config.toml
n_layer = 12
d_model = 1024
n_head = 32
n_kv_head = 32
head_dim = 32
d_mlp = 4096
vocab_size = 30999
activation = "tanh_gelu"
norm = "layernorm"
norm_place = "pre"
norm_eps = 1e-05
positions = "learned+rope"
rope_base = 10000.0
rope_fraction = 1.0
qk_norm = false
attn_scale = 0.177
bias = "all"
tie_embeddings = true
parallel_block = false
init = "normal"
init_std_qkv = 0.0154
init_std_o = 0.0
init_std_up = 0.0154
init_std_down = 0.0
optimizer = "adamw"
lr = 0.000566
beta1 = 0.95
beta2 = 0.95
weight_decay = 0.27
lr_head = 0.00483
warmup_steps = 206
schedule = "wsd"
decay_fraction = 0.906
decay_shape = "pow"
final_lr_fraction = 0.0
batch_tokens = 131072
seq_len = 512
doc_mask = false
train_tokens = 820400000
steps = 6260
dataset = "wikipedia_en"
MLP neurons of a small language model. Each row is named by its layer, matrix (up: input weights) and neuron, and shows model dimensions 80-175. Each number is 128 + 24 x the weight over its row's rms, rounded and kept within 0 to 255.
Before each neuron's rows, "fires in" lists the words (lower case) most often at its 100 highest values on Wikipedia text that the model never trained on. A number after a token or word is its count.

fires in: "two" 22, "the" 16, "many" 13, "several" 8, "three" 7, "some" 6
L3.up3930 [120 152 144 148 141 111 141 151 168 104 121 138 117  82  88 129 139 169 136  94 115 121 142 134 143 100 112 119 149 134 138 156  79  92 134 112 142 154  83 114 130 169 115 128 114 157 151 137 169 110  84  75 109  79 133 139 136  91 120 179 109  83  78  84  92 144 132 101 113 125 111 119 104 132 104 113 145  86 165 134 144 129  96 134 101 148 101 156 158 137 123 133 154 122 110 111]

fires in: "as" 45, "under" 18, "to" 11, "known" 4
L3.up810 [113  80 119 124 122 145 122 128 123 117  94  98 110 102 112 120 111 127 158 136 116 136 144 118 167 161 167 124 165 129 134  91  94  96 146  94 113 119 130 132 104 113 136 150 174 152 128 164 184 129 127 113 140  92 163 154 174 116 131 148  81 103 128 174  84 127 122 116 109 129 136  69 119 132  96 139 142 137 156 186 139 116 136 100 113  95 115  82 109 142 140  98 132  99 165 129]

fires in: "the" 51, "encapsulins" 4
L3.up1243 [136 107 113 131 135 111 119 112 142 129 113 161  96 138 116  92  92 113 117 138  93 177 115 161 111  93 102 116 116 137 115 153 100 102 120 110 105 155 113 116 156 117 122 127 121 115 133 118 103 110 126 123 157 127  89 190 114 103 163 137 134 128 151 121 110 131 153 179 149 138 128 170 152 139 154 125 165 128  96 124 121 139  90 137 131 143 156 144 151 128 131 137 109 147  90  67]

fires in: "an" 26, "a" 20, "another" 14, "to" 9
L3.up3116 [148 137 154 107  99 135 118 141 159 132 139 178 124  85 118 136 127 136 155 129  73 132 112 143 157 111 125 124 133 150 175 134 157  91 176  99 161 165 167 113 136 150 122 100 143 141 186 133 122 150 142 132 122 111 111 126 144 132 138 178 132 147 110 121 110  98 138 184 101 133 128 129 120 154 105 140 121 120 171 144  80 138  99 142 113 123 114 102 145 148 118 149 141 143  98  67]

fires in: "to" 58, "that" 4
L3.up647 [108 101 132 139 115  86 123 129 132 128 106 130  93 170 124 122 126 135 135 120 122 195 143  62 148 126 128 129 107 142 155 128 109  93 133 118 143 141 122 123 127 126  85 136 162 111 120 117 123 146 103 123 142 157 191 122 146  97 135 143 122 110 145 111 148 126 129 142 124 133 125  59 147 168 123 135 133 143 118 130  87 160  93 122 147 147 136 112 161 137 138 128 132 121 118 113]

fires in: "s" 43, "the" 33, "on" 13
L3.up907 [103 168 184 123 123 120 127 129 140 140 111 157 128  98 107 132 122 111 154 110 111 159 156 111 186 118 121 172 133 129 162 176  88 147 123 109 122 132 120 133  94 130 120 126 156 156 134 135 130 127 123 134  86 103 121 100 136 131 118 175 142 112  96 102 105 105 141 155 143 120 113 128 128 145 136 145 140 129 143 156 127 108 146 145 141 102 114 143 151 134 141 125 169 107  78  92]

fires in: "the" 27, "national" 26, "north" 9, "no" 4
L3.up350 [ 71 135 137 147 159 107 130 114 117 121 116 141 144  85 128 122 158 132 132 137 111 143 193 116 116  83  96 154 136 124 121 151 178 117 119 101  97 127 147 110 115 144 107 140 139 151 118 174 133 122 136 108 141 116 170 106 156 142 158 119 112 112 124 124 105 119 175  84 159 150 108  91  99 114 123  94 109 119 148 162  80 148  98 120 126  65 121 149 115 120 105 152 142 142 179 133]

fires in: "a" 43, "his" 5, "attended" 4, "signed" 4
L3.up3503 [138 122 135 115  68 119 123 107 127 200 138 125 115 119 130 137 171 145 153 153 126 145 113 114 145 132 124 159 154  91 145 122 118 123 174 128 152 156 100 104 178 142 120 149 131 115 156 136 169 147 144 171 162 102 142 203 186 162 137 132 121 161 118 139 120 113 136 103 110  97 134 141 109 135 112 114 110 130 133 138 154 175 122 132 124 110 129 130 116 137 121 129 159 105 132 129]

fires in: "however" 16, "there" 13, "instead" 13, "film" 11, "but" 8, "movie" 4
L3.up2441 [118  98 107  88 168 121 119 139 146 111 133  96 103 144 116 136 132 120 121 148 164 164 136 125  88  90 138 102 134 165 140 118 142 116 126 114 152 110 152 134 166 145 128 179 125 131 136 121 114  63 134 101 123 106 131 124 110 149 117 121 156 137 106 159 139 130 161 141 145 125 124 141 133 164 111 114 102 119 110  95 121 128 108 150 107 153 119 124 109 134 147 141 156 135 149  90]

fires in: "to" 66, "a" 5
L3.up2314 [114 139 152 152 106 144 130 184 130 155 128 145  78 116  77 130 122  87 146 174  87 128 142 128 162 160 158 148 139 132 146  96 124 160 142 107 140 174 140 120 149 161 116 133 146 127 158 158 113 129 120 158 105 157 143 129 125 158 137 135  94 138  97 180 114 139 141 146 118 140 119 102 101 143 119 166 107 139  94 139  79 163 115 143 115 116 144 134 103 131 103  97 100 126 144 115]

fires in: "its" 31, "under" 7, "more" 6, "of" 6, "licinius" 6
L3.up712 [140 184 175 144 126 159 125 116 161 162 199 136 106  95  93 159 106  92 145 106 118 123 134  89 166 162 148 118 160 107 145 140 163 146 132  94 136 149 109  70 110 119 135 131 142 160 146 134 140  93 135 134 113 104 114 135 164 132 112  97 152 140 139  95  98 110 123 112 106 116  99 126 120 122 122 125 157 113 139 132 113 176 155 119  83  97 125 128 149 181 114 101 118 111 114 105]

fires in: "where" 21, "which" 14, "when" 13, "the" 11, "how" 7
L3.up3997 [103 130 149 145 154 140 134 122 153 114 103 116 146 126 140 156 133 114 113 166 108 151 111  95 116 121 119  76 107 167 131  84 147 119 121 136 122 157 151 127 147 149 139 145 171 146 148 127 162 114 138 146 122 133 118  72 146 138 137 113 185 119  96 154 110 126 106 137 127  93 102 124 114 165 129 126 151 109 113 118 114 128  87 114 161 117 142  96 136 163 126 149 141 100 117 113]

fires in: "and" 23, "to" 11, "then" 6, "help" 6, "1" 5, "or" 5
L3.up3748 [ 80 144 171 160  86  92 121 150 164 132 155 110  84 139 102 103 146  99 154  90 126 127 137 117 120 126 126 132 134 133 128 114 128 154 137 104 133 138 138 136 138 136  98 135  94 153  97 134 134 153 148 136 102 143 148 130 128 119 162 108 135 105 144 137 136 156  98 108  89 145 120  79 127 127 121 121 151 137 111 174 100 149 102  95 133 110 165 143 147  86 117 123 142  79 131 125]

fires in: "states" 41, "york" 10, "world" 9
L3.up2394 [ 88 156 126 126 134  85 127  86 133 142 106 140  99 112 126  84 153  90 103 170  74 168  89 118 112 130  86  95 109 169 139 107 115  99 119 125 139 140 145 114 131 152 140 138 123 136 140 123 156 163 109 125 166 105 112 150 136 130 132 118 104 145 139 142 121 122 137 174 140 139 136 125 111  95 104 123 162 119 137 124 150 115 151 110 143  97 166 124 112 162 153 169 182 167 131  91]

fires in: "husband" 15, "married" 13, "father" 11, "marriage" 7, "wife" 6
L3.up664 [ 79  90 157 103 147 117 131 125 124 123 104 128 111 121 136 105 102 174 145 110 139 178 139 121 152 106 116 124 119 157 148 141 133  96 164 141 153 143 154 143 127 145 121 123 152 143 166 137 164 156 107 148 147  94 144 158 154 112 155 116 148 134 121 163 147  95 161 126 107 117 119 110  96 125  94 108 114 130 189 124 115 132  83 164  91  93 102 143 147 157 154 123 114 156 129 129]

fires in: "and" 50
L3.up1598 [131 116 139 150 123 125 125 144 180 127 179 127 105 135 101 100 110 122 122 111 180  75 143 102 126 125 143 133 153 168 164 118 133 142 161  97 111 168 161 119  90 147 121  85 156  90 142 186 130 136 129 134 109 131 126 113 136 127 142 142 154  91 127 103 124 126 101 139 144 150  94 131 140 104 152 100 159 126  87 128 131 121  82  93  95 101 115 111 129 150 153 133 154 135 104 131]

fires in: "released" 19, "release" 9, "on" 8, "in" 8, "by" 7, "the" 7
L3.up1603 [177 141 140 116 144 146 137 158 162 148 147 154 130 110 107 130 148 148 149 144 102 160 104 110 143 129 136 121 110 143 133 160 127 123 133 129 120 125 121 161  89 143 110 111 142 145 133 148 185 105 130 155 109 151  84 171 155 127 120 176 164 138 108  94 110  75 156 123  80 147 140 160 131 106 143 130 165 147 140 150 129 140 118 138 101 151 152 129  92 183 122 129 145 130 137  89]

fires in: "not" 22, "t" 19, "never" 7, "it" 4
L3.up536 [ 95 110 145  97 139 122 106 126 142 120 111 163 130 120 116 145 144 144  91 128 137 124 161  94  89 104 126 106 115 144 144 163 117 130 131 121  95 122 122 148 101 109 101 167  98 161 123 103 191 160 116 127 119 126 128 112 108 172 118 127 119 119 134 138 135 105 107  81 145 151 123 148 155 138  62 142 130 120 107 138 110 132 126 138 132 140 137 149  99 148 149 160 167 115 106  85]

fires in: "that" 96
L3.up2805 [111 110 142 125 137  88 119 141 130 137 141 162 126  81 127  65  76 113  93  73 134 162 125 101 164 166 120 130 119 136 143 124 166 115 132 123 139 111 172 141 134 135 152 142 158 101 142 143 115 143 113 153 114 109 107  95 163 128 133  92 133 128 158 100 143 146 124 107 137 122 122 109 104 148 137 136 112 123 108 161 131 117 117 122 143 161 130 120 159 130 141  95 119 111 112  92]

fires in: "the" 25, "100" 11, "scottish" 7, "200" 6, "400" 4
L3.up2361 [ 87 139 154 111  96 124 109 151 162 137 126 108 132  75 134 118 128 115 136 154 110 148 176 139 133 104 162 135 148 148 146 131 127 120 180 139 136 129  98  92 123 115 111 139 114 146 117 157 196 141 146 127 161 122 139 142 148 155 116 151 170 149 103 146 129 106 115 158 162 111 112 155 121 130  95 142 169 105 148 108 133 131 107 125 107  98 135 104 157 154 119 114 149 113 111 106]

fires in: "the" 95
L3.up3433 [140 112 134 141 131 111 118 137 155 141 158 116  85 124 129 134  79  86 106 129 120 157 140 126 138 111 135 116 133 125 144 118 151 106 151 105 137 119 131 109 135 168 138 143 147 160 140 103 155 124 134  82 139 138 122 145 150 139 193 101 145  83 116 123  80  99 154 110 119 136 115 112 121 137 119 165 208 135 123 136 123 118 120 119 142 106 129 138 123 150 113 125 136 133  99  96]

fires in: "this" 52, "new" 13, "the" 6, "current" 4, "whole" 4, "second" 4
L3.up1116 [124 116 160 167  86 131 111  88 173 114 138 132 119 118 153 151 109  88 128 148 108 144 147 129 133 122 125 111 125 166 147 135 130 137 146 115 120 143  90 115 111 160 110 131 136 153 118 121 140 121 148 114 141  84 126 140 104 135 166 171 104 100 142 152  41 114 159 147 128 139 140 119 143 107 116 148 165  96 121 164 133 147  93  92 123 109  88 108 113 138 181 130 125 117 159 126]

fires in: "national" 28, "world" 15, "eccellenza" 5, "last" 4
L3.up2889 [138 132 148 123  71  99 134 139  94 133 115 141 126 103 158  89 149 152 143 138 120 124 146 119 167 148 128 170 105 136 145 138 112 145 164 139 150 114 126 133 111 131 126 152 109 111 146 152 149 120  99  99 132  86 160 165 145  61 122 148 134 123 149 102 105 125 163 147 146  91 129 101 108 158 121 153 118 117 109 139 139 102 143 101 138 106  63 129 124 161 130 173 144 132 111 139]

fires in: "on" 58, "the" 33
L3.up433 [ 93 174  95 137 128  77 130 147 176 130 120 103 128 141 141 133 143 177 130 144 110 149 136 122 116 116 122 136 157 136 130 120 129 101 142 114  71 156 169 126 143 104 147 149 115 145 141 150 144 154 174  91 129  83 119 102 127 157 137 118 158  88  97  93 117 113 135 126 121 104 112  73  97 179 127 119 141  94 154 140  77 120 121 146 114  96  82 111 151 143 119 125 147 164 125 107]

fires in: "tour" 40, "show" 11, "appeared" 5, "campaign" 4, "exhibition" 4
L3.up3125 [131 122 136 125 116 148 126 101 109 158  96 145 106  89 149 100 113 164 118 150  99 117 162 126 118 149 134  92 163 185 128 122 105 105 108  85  87 129 118 126 128 188 134 129 135 115 138  95 143 147 124 111 163  99 113 161 148 118 130 171 191 119  92 144 133 125 183 162 117 142 136 148 137 139 141 148 131  95 165 139 119 173 147 150 161 156 106 116 115 123 120 137 131 170 103 108]

fires in: "which" 43, "it" 16, "also" 16, "only" 13, "even" 5
L3.up2158 [130 134 159  88 137 146 141 161 159 125 151 136 125  74 153 109 127 111 113 132 111 160 123 114 125 150 181 147 135 159 117 110 147 136 121 156 121 111  94 146 152 146 134 171 157 105 128 157 149 168 139 132 210 115 135 113 132 143 141 117 103 137 119 117 118 123 153 102 155  69 123 122 173 157 115 140 138 113 128 116 111 119 119 107  92  98 124 148 120 119 144 136 174 138 122  92]

fires in: "t" 20, "not" 11, "really" 7, "never" 7, "always" 6, "just" 5
L3.up2404 [103  93 156 135 103 130  95 142 138 141 112 117 100 134 129 106 123 129 147 164 142 112 132 148 152 128 112 177 142 148 161 118 145 127 148 135 105  99 141 137 152 117 132 166 146 156 151 128 153 138 148 137 130 117 131 155 164 129 167 105 136 136 136 133 109 124 111 153 184 103 126  86 122 118 104 119 145 112 158 119 103 167 112 148 128 130 115 120 113 155 172 126 123 162 109  92]

fires in: "in" 35, "at" 8, "from" 5, "9" 4, "1" 4
L3.up3492 [102 143 175 145 123 123 144 145 170 121 165 117 119 144 116 190 155 134 127 107 145 143 128 136 155 159 162 123 146 132 138 148 101 154 129  84 114 129 147 128 160 155 122 109 154 144 142 157 126 153  91  90 134 101 113 103 163 130 156 132 143 143  72 141  96 103 116 122 131 122 115 103 166 131 122 114 151 130 182 143 124 159 131  94 108 113 125 139 125 139 155 129 108 121 141 129]

fires in: "also" 53, "he" 24, "it" 13, "was" 4
L3.up1622 [154  86 149 165 149 136  89 109 161 145 126 125  97  75 109 155 130  58 118 157 141 166 123 135 143  99 153 142 104 158 113 123 108 148 131 115 137 142 103 120 137 123 127 136 123 113 154 112 127 105 154 137 106 136 124 153 155 120 111 151  98 127 110 126  62  87 133 158 125 107  94 170 164 110 148  82 110 116 128 146 127 132 139 112 114 113 153 173 155 138 132 129 133 122  95 100]